Part of a small language model's weights: MLP 1536 SwiGLU, rotary positions.
MLP neurons of a small language model. Each row is named by its layer, matrix (gate and up: input weights) and neuron, and shows model dimensions 400-495. Each number is 128 + 24 x the weight over its row's rms, rounded and kept within 0 to 255. Numbers have three digits each. A neuron's up and down rows have the sign that makes its largest values positive.
After each neuron's rows, "fires on" lists the tokens most often at its 100 highest values on Wikipedia text that the model never trained on.

L9.gate379:128095113161147112152109115136125109096113132135128121159174117142116128159125103107159118126097128173133161103155143127128152144130136135108152131094150115129123124135137101110149076121125108126122077119111099117115112136145133170127134110071098144175180120117098147165106116094141128087
L9.up379:191112127118118112155142054133123146152120147165136101181120103131118094151116161113110107110096140124115131143091125152134113082130126161129143137139105157103096142068144112156141117117138105109119071133121116138120135119172146074114136076159138115118135160137102122120120132136112140137
fires on: " |", " ("

L2.gate566:105165120202130130110131116123079175139181139098129068168133151116140097124128124101098129119142115129074153163144130123118121136171103100126144128139130122152073124126141119131111095162162091117165127107107155088105105156142110077154138131150116144148127144114106124125126123157194137151
L2.up566:109131091139142093134167150143093113112139126110080154144078123128158110106158119126097093126106155105124132149131134133073125135115097120127099147132097123167139178113115119156106139141102122115090154129161111153120138119078143134117131123153100115135139107129108125193127144146172109078
fires on: " total", " side", " led", " best", " cavalry", " hand"

L9.gate1093:150125118165148129125110133150128125104143090100101100129117147120105115152126154128169124126133166115099151127089159134137170151109097136186086157135065142094089086153136132104149103137098085098101133110173153138104119130137136132156120117127126119148181129123115176146123142126142120139
L9.up1093:114164186148090136119156125124097139130166153113112128161092066141118125100151175162148154129130111133142132130137155070077146110109108152164118118141122116165129111156121099117142146162155142137128152118131122102130184124097096118122125100129092119079115166139122123117118091144175125134
fires on: "."

L9.gate636:123122140122135098109163151123089124090076120132118118123138175128086170141154100096102121106185181135125140136119130109133124125139139135147147141135115105123120107129139117089128119101092157133112061126152095103101076131145114174151142104124091129155127125113114106080117168117142122127
L9.up636:112182138123147092134168129154112114069096177118104114136138130103141122153146104088119098152148171135125145132098102139110144117163141143139084117141085134142116093117138094157126134135109129125124109145147129074117104113108138096098128102103135132113163128152107124178093136125134128165
fires on: " |", " as", " appointed", " of", " named"

L9.gate806:162128078121131122170077154117133106158087143158109125140151124082097122126115121138146142163094139139140140140153070139121120122151122168136105162123136118137109128137118154122107083131125132154149153147144146139105151117073138127116135110130137150128111117142090183136143088129126126135
L9.up806:098104108148116117113139170111129089127107133138184116105117167144092169150094144126128097126137120170161116103165127146156144124140146115120162150143169147098118113124124078107106124135153141141141120136110129115130158101159146103119144139124134149185095138143109138110105096150119084096
fires on: ",", "-"

L9.gate537:153176112163151120150095115129179118143133086163184135128139130141075166142096133127152131154145095106108152141132140087126158123132144098132129112106117118138147128163113094124146147119152130101118108090147102141114171099102152161110120123156112101127137171152094085131156125189156113108
L9.up537:160146114164101175184131152137113132136145116093122174108111134148136158100128140136127148145121122156097129070141084147104146128122124122089100060138106144123096133147151097130087078170082127139121176128130108119106165147152094082128137152126143139145111110111117135123124149109078123160
fires on: " and", " or", " (", " |", ",", ";"

L9.gate578:187129152132123119180097122153102098144121135127125130111142102109125126143054111174123107124118155144149121133151090103118128139122119118111099147127145108142160143114138063132109065111099145117155113106175144121136106123150135143145134148188102079168145130119121144107144167154122161168
L9.up578:106138113085096133123085130101110102125128107112165140096143115137103147121111113153131116117148102131198156133176106125101086166114124080124125128116165121124133143108107088085144097135078145112148141123125101097147146081062122129129163142145138132124150132120144108150112125166149138145
fires on: ":", "|", " |", ",", " like"

L9.gate84:118147125117161108155104152160178138147119120115135118091135093133114140149138115123104099149105146132142116132112145105174124135109131073100127117063082061151175172153154152156123109103097130100103153133150096160125149148138163128098119150119130120127127133105135145132145120116119169140
L9.up84:108167174146142136086128149088064107142118131169105108134149086111108108117137087139132167121120136109101141136152127140118173111168128146113122105103149108091104121113080149117151147145169118147119115115136137090146127105095169127137136152107110118121112126135118143124157132110153141137
fires on: " |", " 3", ";", " also"

L4.gate984:105112139130164063105115110109114166137136097121077140129112143135124165151122120133120099121109127164142128131110129141101145177077124180171153158128083141176125161098159136166136163122138131134126148171134127123135130126131114137137163150128135130143136131104104105151132162129145123066
L4.up984:184129115086112131131130110114164129150148082128101121149155132122121090144131142143129125110125120107082124154117085181114153120139126154148156105116127169158173187090136131121136138095162163130134134110095132194166127096114137137156146108159179077140127142123114113109137130128097193174
fires on: " ="

L9.gate1199:175119116127128158099092147157160116078118167096097171128110154108118135149140093144122127122085101119077159129110132081146124081117127163094119140161139133116149139162092170118136097157120180120126093154185102104126109104138172173159128118137128110116201153095131122140122151152148102092
L9.up1199:146089129147107147119131150127145155145120167147074168111117134088109120083088116165092178115149121149117173162140129121140162146114136168124124071117151110132139161133147130114112172094117149108106098123148144137147107104133135155148100078151135109107102092108131099109113083148133128088
fires on: " at", " is", " from", " of", ":", ","

L2.gate1000:127140123119129122109130179114101140145106156086105130139123138148105125139133120090122139116147111115188122118134116110152146158148132165102111144120169145158102138155152111109154122142143123139129145088087136149140132174132154141109111085117090130163164091121125109143098106133142154124
L2.up1000:134160134155154141127184125112120128096116092145124107128112121152108103140153139087106117173101143147141108140125119110124106136128106136131096164146193091150109096147157115178106141083125133162120139109133127160096135131115104175105132122115128176125131101148103109134094108107133138136
fires on: " An", " Pan", "An", " Ann", " Man", " Ben"

L2.gate824:143144132089138101157143095179136149126117096144094145084117092149184129138114137094141137095124142107100117131112119138118149161118105106129138160125145142130130127142159102161116075189143125085096161126127093136136074130129084136119068119154132095135178124103109141127150114151103126134
L2.up824:156132118114137084118125104143115111126126066140101120112070088106156138136118153099144102144132144141113102167065128140141164115112099120143131179141112125087140098108140121178117107158132162121137147175108128073123080124152096129103057124098137096103153145130115125176139102124114133118
fires on: " re", "[", " just", " Website"

L2.gate984:159145117141152117109130141134158133116083086126133146113149141125163143124109117114119164133096162141118112119107138087123111162129150121114111104114173181137107122114094096129143128173115146143095156137155110159146160135111122127116154111123117140154164103111145163109154060159146142133
L2.up984:093115149154132095118118142136115171145123106090088164174145139155131119122139114082107102119124128135149079154136167083072130140111136112086139116147121155147125106124132091137133109136170124146154133120154092116084147088112149104157131128108121153106146143148130167137070107122124178101
fires on: " can", " van", " Tan", " oz", " offered", " Gan"

L2.gate1524:143152149120159117132120116176115182109118154111133104128134127094168141131127153170112100086135109123136111188100139115122124084154181084149129140136113128126155104129105146148140134128112116118096118116169131108181127145167118135083096143144131163132135120088126106119128135142103107116
L2.up1524:098083140120124112208154132112127130154115113106099142138132102146115121125110143126127127134110144139149138149114133129144100139166159068117100099110103158139104155129147146173097173083157101164142170067112195133118079145104153172143130118100131126149103093135162128142117095131148067102
fires on: " made", " make", " no", " making", " makes"

L2.gate1368:156152102162140123170157161135102188125163113142135153168125134154126142118123096127157125108090088126124172128154121143127138160128080109119132111121136146137139136116146111161110083136144107083144138133137112097126128084121130104138138120165120117141111126090143096133163130089178121121
L2.up1368:109086155142126111139110122126119113152120166178120140151130181131112108091122155102168113105138110128159117128113156134118172150087107125119081135155153128096136112088113102145113138085137144131129143122137132136078153138064137132141155131123119098100104145097134116135111112111179146148
fires on: "k", "ak", "isk"

L9.gate527:092136163198129120134124120117136158136119138140124127140144150114095115153133136092175124149179149107134106158165110153130145142147119109109119107097108137131114099126165113091106128170094142104127127164133099136129131116106115113135143136068115212152116147097100099115183110133136105097
L9.up527:138139095136113135151115148100167167136143131097157129150122120132121125108078109129120087110148143129107150129133131130110097113110135098112125090137111144116152122136155154117115131140159110170115093110115112120118162140103167103150099141094130111145137162131112144128129095114131103139
fires on: " |", ".", "|", " de", " in", " York"

L4.gate1360:113181077101146146117167126121104119148122105088114148159132151160113154141143126140145138134100173155173120126110166150120107120098180151125090133124099138111128125132147092161122118125098108132130109075152133141109075143147092118145143124123100124167111084124115107116137095130087097128
L4.up1360:151116158156137166177137103149100125140099090167160142147123098115112093083148159091111099123116112106128148110122146125124154083161106177116061130148161129128141121116119120126152110127154127129124098128153110104169135155146139111131115141157119139122144125128124095122092187151142153154
fires on: ".", " km", " November"

L9.gate72:170116137075114137138127150103131130153119096114119172120127143107117176118154126122127139121117128088134131123166140164118166120153156103113128134116147132141166119162137142102116095153157096117130106153134136093119146117103118103144141130084098111136132144175116099132103150137113116089
L9.up72:108078123113182106128138153159142122142115140099138169118142169110180109099177150133133139119140054155151135149069121141154108135155137146128112132083160131150128167183149092102181116140145155093108119142130152101118150146123125141144131128078104125079176115132122124119119109094153135101
fires on: "\"", "ru", " it", " |", ";"

L9.gate789:159137128123185087136121126094149156141092098114119085110098134099130130108098114107135099145119129118122109112108138125140090134141085133145127109115139155151159109114120130089137128099133149131082151110091066131103106134100137141116100114110109123130137142117136147088105132141102139126
L9.up789:184168098147098129136104133166122140128121108130103179106092109127105140110170133118202114112112153178126136072156136147129107094135114132176133124088129150099122121134151173109109087146075144137128137138142114147127132106135113174134138136130138134144092118142127140116114083092080114163
fires on: ",", " (", " replaced"

L2.gate381:094121114077122112104097142187157066118156134117120123105160119103117139084102068155151158090154119143125116127127120134114148153083149121110129155093107141099084125149117127160144137132093137119118086130138111141141146109112143107128130154123152093094139122111130112122150096118137099120
L2.up381:143154119113074146111126117115086098097136066087173124101144115131149161122146111133120136124126135118103137108137092116113111177135074147105065133165110127124162139154138128144120140110141109103142084121155112157123149134171147115159152102116125124095143113094148144116135124099135185125
fires on: " round", "ous", " positions", "finals", " combat", " place"

L9.gate145:129097151096121138128144115125087107074118129066159112127146141128127108146137140082091166133150144152144155117104140141156138148130150118121128123073144127117140156166113115088129084118110119134128087154155117150146169105178110089121146089118100131146161136127111171109149071092119128138
L9.up145:110136144151160143082120105110111165110137111083093125131140076112135090125128102181088156124151113112136172125144135102173120137112108091097169119113135140160177115184101154144099122084119138121127152132145127085171179107153111098171112094119156121156130150150143127141115097163092143147
fires on: "\n", ",", "-", " to", " |", " of"

L9.gate443:114152128117155118087130127106140142128133161069153146132136105132148097114145117106141154153162159080130125090152150157116108193118087104142122082158165114101137114150175138150147132139139147093132094103108122108106117108131155128167114179152115122111134119129138088108138126132119127139
L9.up443:167141163133154103049118150119140131149134133129155084109165156109118135133097150137082141125111141121140133103154140135151134112136146095110102144115127085125151133118125156107146101151123071134098134132130127100151105134129120139118141134123100163085118144130121149117140107105135158136
fires on: " and", " later", " was"

L2.gate948:140094140121115062100142080159113143129142106175117137115120095124174110136163162149132095143144147147124167110096140120131105158101097108115128151160137133147107110115148110169162186154094115083069128146137092115099108131101149118141096131133112120101163119097090104126106155142118123108
L2.up948:129114140099136127123105122147100126155119133127151114058115123137109102134129123131151107143143093106153108161119137170136084123118120123135086178108159134113087103102142143149133140160126138099093146141111119102095126155140158133135115134128121125120092117155123169112102103127127183141
fires on: "}", "”", "'", "’", ")", "\""

L9.gate1518:127123106146119130168124129087128143158115171104129168135135162110098128123121115106147145154157129089086126172066104123124090121122137144129145151127123183114145117133103127136124103120145134100166118117144135109135116100109162149132136116126138130104159120171121156169180141112214136100
L9.up1518:151110117149141119098125118123143094119090100130140122165101131119135158112116116130121088158141121166122101101103139159100134121156127122110124147132198107144154170172124074122128121087130132152120113094137113116137097108137127073150120119126126138139141116121114139147097111080121069109
fires on: " de", ",", " De"

L9.gate1018:123121147120123124135129148064106160133105115130099124115110147135123147142132096123146146144112112154075168115146106106132129131163121111113139126104075088115112131087116123089109118092084145115140117129149122131106127099101155099056120153139129126146144123151115157129150093128133126087
L9.up1018:109136144136179115113125121152114120170107163137094104100102111116110108121123090133158135164141131134068153097154118128154142173144092142133123104113120134168134121071121187101125085091137166131144136123121132114115126120132134128102130111140145138147126119124154070142101098151126110132
fires on: ",", " |", " 1", "D", "0"

L4.gate615:082136169136131118130131118100146117134117138138138141143126142112083127099128159133148136081157130121133144150136121149126063110123106140111141138165154119119126139148161143147103107137100117137126186113122128104143144136095138101139127141149113122158136169129079104156121131184099136122
L4.up615:130147160158125156099123087105151115112165114119160116132127127080129137144151109085106093138119150086109130117091120108126158122134120155098170137091132123124166114111106130115106135109122133125110128110112125111095156096107141093135112079092128135156092189105131091096111127104107158165
fires on: " A", "os", "ron", "alk", " Oxford", " An"

L9.gate1196:121081113122149111148110106118101108134101100131082126120103192136130142160093108064134147145128088152123107101114100105166142142163143184143147083108138129127182120146093136098135103101096146081102137103114130116095096093146164138162158142150131153191118167118071115141137099090136131127
L9.up1196:134146165144122124162166088169090084149129116117096126105099151142172107155131107112119131129144135150137120108157099145146152107129105178155106162117134099147155123134103141109147073146141149126136150103101123106134124114141129125142137153162167136116148181152117121131143121087123157089
fires on: " |", ",", ".", " of", " to", ";"

L5.gate195:128088141124198103171156129152091165080095102098125138167135163141118130095067144127120136083104153120130133158106125131117130145108130141152157112145111156081124139106134107100138104141114146156125140106163115115119098105114116117082140134067119121107141122132128179153099117113101142089
L5.up195:108132109167143131110128130167118142127101120128081142140118104123139137096101122137162114104098097134107132148132139151129147106126128130138100094128108106163094079115166117106111139172122103130089104162161113130113075107120097169114148095135119138126120175123122113120100097130092134164
fires on: " Title", " Guard", " Total", "ar", "or", "Star"

L9.gate74:110128158138146136134104124146089140131135135098128103124132149154131103113171138113163135129138121109080135142106127168138100107131098113107115123104115144138112081131127136154116126155098076119169146101152105126100101114113135121145123124135085135098113127109043154107127118122119109090
L9.up74:105142121154153179124129149170101139094167126109106126157125125147119116113144143117149131130114110055111135145112152136104124108136115147118146119118136173143129084158150102170111139111104106167147147102110119118120111165104095122131146143129141148103105145118114127135119147116156132161
fires on: ".", " %", " ", " hold", "R"

L5.gate721:100140140160167143116126156138090132113136125085116136095139100122131103143170137139120143165180129144143100114135131122122109130082136148135146069097108120109112134117163134093127134118142129156165106154131131148151127133148102056126097121131151095111110158153083122114134112132159158186
L5.up721:151163156150113146110111173081089128121140097109135105122143112079132101137121122130136141101158152159135125174085156149114144151114099178121163112141098114136131104156131159143117099111132118133123149108119139105114085104108185089138144136155089090161137126134058129076127156146094164114
fires on: "-", "–"

L9.gate665:138123136161135113114146061139173149123111122085122142148150124151121090130163079116168104138140111087110093126106124168097098164109138160159115048118121157133121094147132144095104141142124150101108140114151082119123104096129111120132110118115083114132167117138136118060136085100151156140
L9.up665:097126085124110114100138125094111129125103112095126108141147101155164130150112119129107185128136129133121125159108118175114131085114105134131131176184128118153174155090124159142088107111110102118152137154097108153153132131158120151127101110106108133145154108185115139147177151072152125146
fires on: " in", " on", " to", " and", "class"

L4.gate1515:129119146117125073125094112169136105144133121121093123102121146111148134094121099142104153109147175130117142129118131149110139124067100157121121138156142107139179138108152093149151140148098176119144127156167121168119104135116134138096122116146096149126141116092122159145127126126140168121
L4.up1515:124117113128155117123109092137145116130078132106136114107161130113161117157166142131167145115126155094116101134136135128178119116133090157113118126091134156176124160141145121149121096156114150127132155130124146141133180131099142156085132157131146132150143098143106129110085162094151137128
fires on: " =", " any", " every", "one", " each"

L5.gate467:144126128121123084133133103098104136128109149146128107128106126084125141151140155149126145144167088108172137142122140137119115125162142097133140121130103126156133155122191097111117131173125111146126106171143073124119112071153151124082126105166126143126142137092089128094085105139119111119
L5.up467:127140140098147084085140132181121168100153167117099116123113142133135130169129117199134126120160135103119168154137138143116132156156134070126130143147099135123113149124167129103138165167147117105099097111112115123102124082154124100126140114108138159117094123134109169120061131134113176129
fires on: "\""

L9.gate152:132122130122104117135120092149120150146126118141109151129109143131103125137101099118146098114148174085129083158100125140134116130119120122111131133131177098126130155118121188127102160092080119120115125168122109120147119116120165159101110126144107118135173084132135115101087116128111110110
L9.up152:165141129135143155148115146169113145144115060144155139123112134173076106127106102163109117094118181068122119120156117145120074093070161102103130157085163103118136115096129110097135110117115123098172137170139117120172119097124139179142119127116135154144133093196145145159099118101120120161
fires on: " 0", " of", " to", " for", ","

L2.gate404:118122118112141155161117105109143107118106147127136092116117154141157100112143133129211114143134123150117174161128174137147154114126128127134102116089111142135103165105150131163140136137166110148146128118119109108119106130141096149075121136150115116153134089152097138107146147111067119141
L2.up404:108138141123153138120126133117141116116144123097100096142135154112144086092165118142107128132137120093090166175099131142145138116123153111078119115105095139130098157128151125142099072149145120136095153109117114107120131133138101160107141100177143095147128111129127138120143099121103118070
fires on: " part", " No", " F", " 1", " She", " Man"

L5.gate1114:114109101148115135141136131154138130113131089157115170102135119098126121124147149085127147117166165116087137130107112156162169139113118102126155155119119143131158143158152108087077122154121130105073151130131115127107132101130105111139141098119134110150104101111094104106164178158149133113
L5.up1114:129067139119103125137117148127172161104139140095193125139088108117147142122103128104087117132143101158156144109120135153158096164111160150138156138102148130117142126160131142132158101144128157095094153125095148162127077126102161115150151141126102104138125139118137200120124119112114094138
fires on: " /", " |", "4"

L4.gate1009:126148103134147157118115097111134166142149102172144092141080091111138162140135118130162117147098136142107125124103139129124168089081095132118148143149138130164112130143162146179109168128110098113040163119121154129111131122171136127128130128102114121116111133079112131100098123152116109109
L4.up1009:136137149108135111123119134140107091081136101137155094140097116134102148128125172131158127144123113118130066115089161159106143148113145123160124135143131125153124099122133091097122115103156110145096123113098144093118117106126155130119111084137081132159149136129079188110095139146100139151
fires on: " Country", " Music", " Arts", " District", " County", " Infantry"

L2.gate369:116114122160157120140169111174089156107134144165127153099154093100129093159085107110156128175111110144126114157143121123144171105096182122123120188136112071140174142162131137165098108086132121152124111161135132126121088142093104114069152119154067144142170080118100125153177079124096145121
L2.up369:162125130152103120167137137128160104080149105137127096113108158185143178133130093127138155123134124146100113121113138134105130132144097151145135135132100141082127117133093149114127099163121155097117133113138124126139135097179107134151112148152165141125119132125125145108062126145095118103
fires on: " L", " T"

L5.gate812:163120130145118137107147133094131128134142107138104124122124168165159136164104150130082118129141157153151158099136135142135142151146121119172117130139173157118109122117148131134172158118141089137130111113100102114109170100110139139120107137126115094128135189105116115093078141150132102090
L5.up812:145114149121091117083124166135143148122143152136108125131145112184088141130127162099099130155130117110088128135132091121122134101143115144097129096188137136126136110086118100094135146175148098135156076124169125162101128156148116136169157113082139109110093144083118146115152121133119132103
fires on: " Award", "’", "ation", " place", " medal", " sale"

L5.gate499:137124131167110102090099139123095107122130101147156102102161121134085097103119135098172128179117122150102164118090135117106126121103115112167129145118117085135158100163126109151129142110114077133137182135124138126117118127109116122102155139171107120157094074123129147112147130137131078129
L5.up499:117142128144137125121081137137108128145125117153158128112139124136103100181137105099142119141135112143116121123141120103098130151119141093128165113113139104143143132177117145116117070123151123148119138163076128130179152141076097134115128156132145118146094101133141073121117109114125103156
fires on: " (", ",", " (\"", " and"

L9.gate1037:107185130146122072150164111140126150146098154131129141078146167148129129134135133136118094178133135134124156097101099081114086181112139097143096126127120125107190138114131085144165143120158126128093135106119155162101122117128140131115115096132116136103126141099121123123148127093138137149
L9.up1037:139144100185103098087136116163156164169132115099141081118159088120162133162135149148136116154107142120166111110112125114171090110113175095156124143169149117152159137139148122132136149066113111124151165129106135140125128147135150121132153129123145149139123122118148162149126156118133160114
fires on: " of", " +", " <", "0", "s"

L4.gate332:155114141102134113097144158143105158139140096097109096099133087145148172111101123111117139078112113108138144135074166163075101128109094174112103169099146128132138159127120100112100137164109163131142062118122114069098154107120122147132168127107109089099133125122100102156090115174132136115
L4.up332:103166125161152132100125153104130115125113095079131116104101141112127165149136174141126085144118125122129148155088138101089080133112132146140113116138120121111151141123133116155113098162126131121112177137133150123151139154116143111141125150122094127156110168112120099098070130156108091117
fires on: ".", "es", " =", "al"

L4.gate31:131097140139157111180118121152086119122105149095137139129116127103107140139145127091122120114136140131118104127097148092169122114148111163110145117102074098126134165155158083120126122113124159151085143142127136098099112122104141172112128106141102144094126129121154172143170137150149139110
L4.up31:136154106119174156138113132159081137092132086128150149104162086138103128080144123108076083100138148128101146098151136135135136107144116136090102116175068159115146091126139146163105157122110118121144149103144127148107127124123116169116132118175116142133133172084112130155147098125093144156
fires on: "ar", " car", " Star", "Star", " Bar", " bar"

L9.gate589:132138140163154146126159144160149154092133152143142131145160151143104117151143100083186105129125149118164101104141152175120155138099105114119079132124125118148107127161124108108107120129149151100110126109146110095119119109167139102122093134167136130132098106074166134097180156170119113133
L9.up589:133120148102094113147111159148106130126137106130130127114130145141138122112144097126143166125125138109144147129147130171084139119138133157078094164123142074130122138112130103117130152106112144122084145115137143136086102151120158145143141143169126155128111149116137098116158153115133160131
fires on: " n", "born", " Buddhist", "uk", "ak", " up"

L9.gate494:141109099137116082128147109126156113132087079141117126128160145099128143138096144116143136101132080094167149110106109148087072131136175139125152149110133152141079091157111099140128126115131088104104136104161097127097122185147130097145136082112143176145164159099133117133151133154121190157
L9.up494:120101157097126174125143097181135105146145115161133166186142091123107098156126174083094128100134118116136127121150119120159136121109086134082124123081137119157074142130149130137146121097116130112138133132082147124151129127158136119143126093117143134124124120102114122112125104120129163094
fires on: " |", ";", " Segunda"

L2.gate455:109116135166101118125143150128140118105167149160174140121137082163116065122129138140157159164138106131128125135162126100118107134078128169135096115109096113169133142166162131143110170129143123133092184121165134116107109112145098095106158143113115122184139117129125109128145122168109125082
L2.up455:132110147165148136118175087154158136140123132143127110109115111154119131115142131148166082090163101134118151100098124116134169143131124126114144140145134137153149087149113102121140146091140120129127148124096085108131164152145097090151118158149144156148132155130073094145121110111100119156
fires on: " L", "2", " 1950", "medi"

L9.gate813:123071124117101137143146132142107140165102106173108136112167134183136112095112174078113154148143103158102128144123083090137121097113130117127152113134142103119140151106109112074146113094138137087137152142146160129117129152140161136105149131143136096162155141086117120094126088133120141132
L9.up813:102157149157142101183083173129097109122153092147125143138127149128155124155119081163139112129151109131098106097144159104101111190102088134148115101138116163131152109098060104098110122132125106133131135093155127112116109153092142111118094126094117144155103114098092073164109113163060097138
fires on: ",", " and", " two", " |"

L5.gate336:150083141134131100103151120129130161072097120131163177166117115115144147110134131101104148163110161139137096117105107124155090141147126143163174147124125123116142094121140125107138129101085142108149106065124066115122109099128113139136120136143102177140156107119121094146123114133142133120
L5.up336:122123184128145173146119120150161108117136169099170125080162120127141157159126134126108131142152116123144130119138096116138140135124135119119154135126159128088143145132076108084179095120147174119121146110095129164153133101112049143194119103124164143111123126152212082152129132112160103110
fires on: " His", " he", "the", "'", "The", " Its"

L9.gate969:127098155121120125132123094128164157148091127141087128112069160096126156134088115155164145162155146136144104170116109135121152127124129098142146162110107144105097138118119084096157105096120127166104102092107175160141147103119124090164124118114143159096089088158112118126089110141090134125
L9.up969:111141116123129123141151157090117116113122138087126182125139124121172138141169126089149139101128126142113113141142177140118124157124168106102113105105116123100088112150186132099096133145099118148100164121118104090121141103106129124144129152093071175146143107081096094095160083127146105134
fires on: " an", " |", " An", " Football", " 978", ":"

L9.gate671:090199131106109078132119190118077106151145144145120166153157124129185087141101131125157147125156118111093082177131120122122118115177115144146092100100124086136090143106141165135113175127106109127142104151124168125107102158108134129105136174162103140114150122159129151106134181169109099132
L9.up671:124207120131123095119096176109112097106142168102125122107169153116140101146135143134102113109115114077149124133181140130104124113109155141089160144194164114149133143097152115112119140145115134150164126132125138117156140096080128188141128104105099108157128151183118087175106105143153153107
fires on: " of", " on", " for", " at", " by", " to"

L2.gate1337:118120150148106081113146079137116122117137127112116156107105122145130106123118109118118138150113134102121110115145106117142155083160131084128121106125105141146173106129145115164107197161118124121110125151136137126154123185170153150126163145123135150157096117090141170121139136108093163156
L2.up1337:089138134142158144115124135159102105115143094115130118140105104140123092142136112123125133173115129097145099133106108111161086132111083150141117169168097108136166144090152133160084140155144096142107126161117118112130098085143104084127173154127142135117175142140139104121165075068135157124
fires on: " up", " $", " 0", " Mas", " fall", " out"

L4.gate1070:134125091118089137153086131103144093159142173153081079104153113140163120142114113140122133135116126147104159109126101093136113100113130115071107181129098139142122111094159107166147159153123118151124157180162121141134148142125108154128137110094145134123119083138106150113143164110186095175
L4.up1070:122093100152119091097132175075155104094135134154134137127141070106156126094131105124112090105150151126073135104139079121106091116128131146144138129174122143166148132133094152147128141118178122119164110147133103141123132124134138146135115065146157118071122114101122151113091145130157124065
fires on: " place", " role", " position", " positions", " seat", " office"

L9.gate1139:138125131119152065125154161121123137131109099141092145116112141144131101071102103110108160109107152171155135103109116132133157151081175149164092128133136128167108141108157089117157152138141159118126110142137097152145105141136120087138138104104137143110091154150136117150128125101148113131
L9.up1139:131142145132119101101112132091129138126138101109119123142121162156142148100129072149126117079113095156087126154120141125163156135113180139122099130138083109110131112165147166116128111175144105130118188159127112127121090179115130135131099163171136109140153132112118106170145131117108130111
fires on: " |", " of", " in", " with", ";"

L5.gate1437:141130085108154112117125142148112175112167126123129127138122125151107120141157159118112100104140120117168155152141107145175114135128119179148128112109123149154155121175159093081099120121187088117120157095104149121143058119103141159147117091143113130159133121115141144082105108126158137102
L5.up1437:124124118150099099127138147076131095142144134169119146128116091138131117127132135110145083122123174136119144119121108142117136134111132139139141130114110092154131109094140088121149148139152161129137158090180130174106115125091139178145136119102109128118111104075113125105143145161119083131
fires on: " West", " South", " Man"

L9.gate215:140101121146141114117137107122101159119111083169122145101115127129143141154093145146148130122160105158131140129128099115108141089149131126149117143120179180104135110142108136098128171132082108126137140141132121149105089122122134149144173074117131095125136144141107126130144107165109142133
L9.up215:124108118155134112126087160110126107148149103110132094137086102169130146168155131136127116073150152109118136190152162142119168083122118127088129100149115096135135125169164128110117113228133109099154120118111114116144125112143153134130094170193103137135172169111111090092151119125131112084
fires on: " |", ";", " GA", ":"

L9.gate1223:175144164114091078171074099118109113089102128160145107139118119084126128118124144145131158096121136177125175168127145159099161137093146104122147125171117088116152131113101144134135157098112150152115106103147134103138161133098111107127136151164132140142093125136113094140137153123136168106
L9.up1223:164186139147123105122120147120132128196139137173115138162128155125117157115180125108138125135163060139134110119118158124131145114159151137167127140089135157100125150164181144127125118146143126090088123120122113118132073128149149096100096099129114144113119161104129106119139160125122143144
fires on: " 2", " 1", " 3", " CF", " 4"

L9.gate1109:173108156108124161101119126075128091124083156174128160090097129149127101152120150137133115146086128143084110083117103116119101103099103144136160115148159111134158138120136080111126126110113138133154119159140162140123128146132136096107120102128110141069152110075125151148181107106168134121
L9.up1109:117139115151115122142099147159128103115095124146158164118155130126128153098118124127104113183174161142121150090143136107094127109108112108086124172143115143166175121122147146118139133085078139116105108114122122095147144100061142098114147109153130126095129112105118126132136099118125074172
fires on: " |", ",", " and", " (", "-"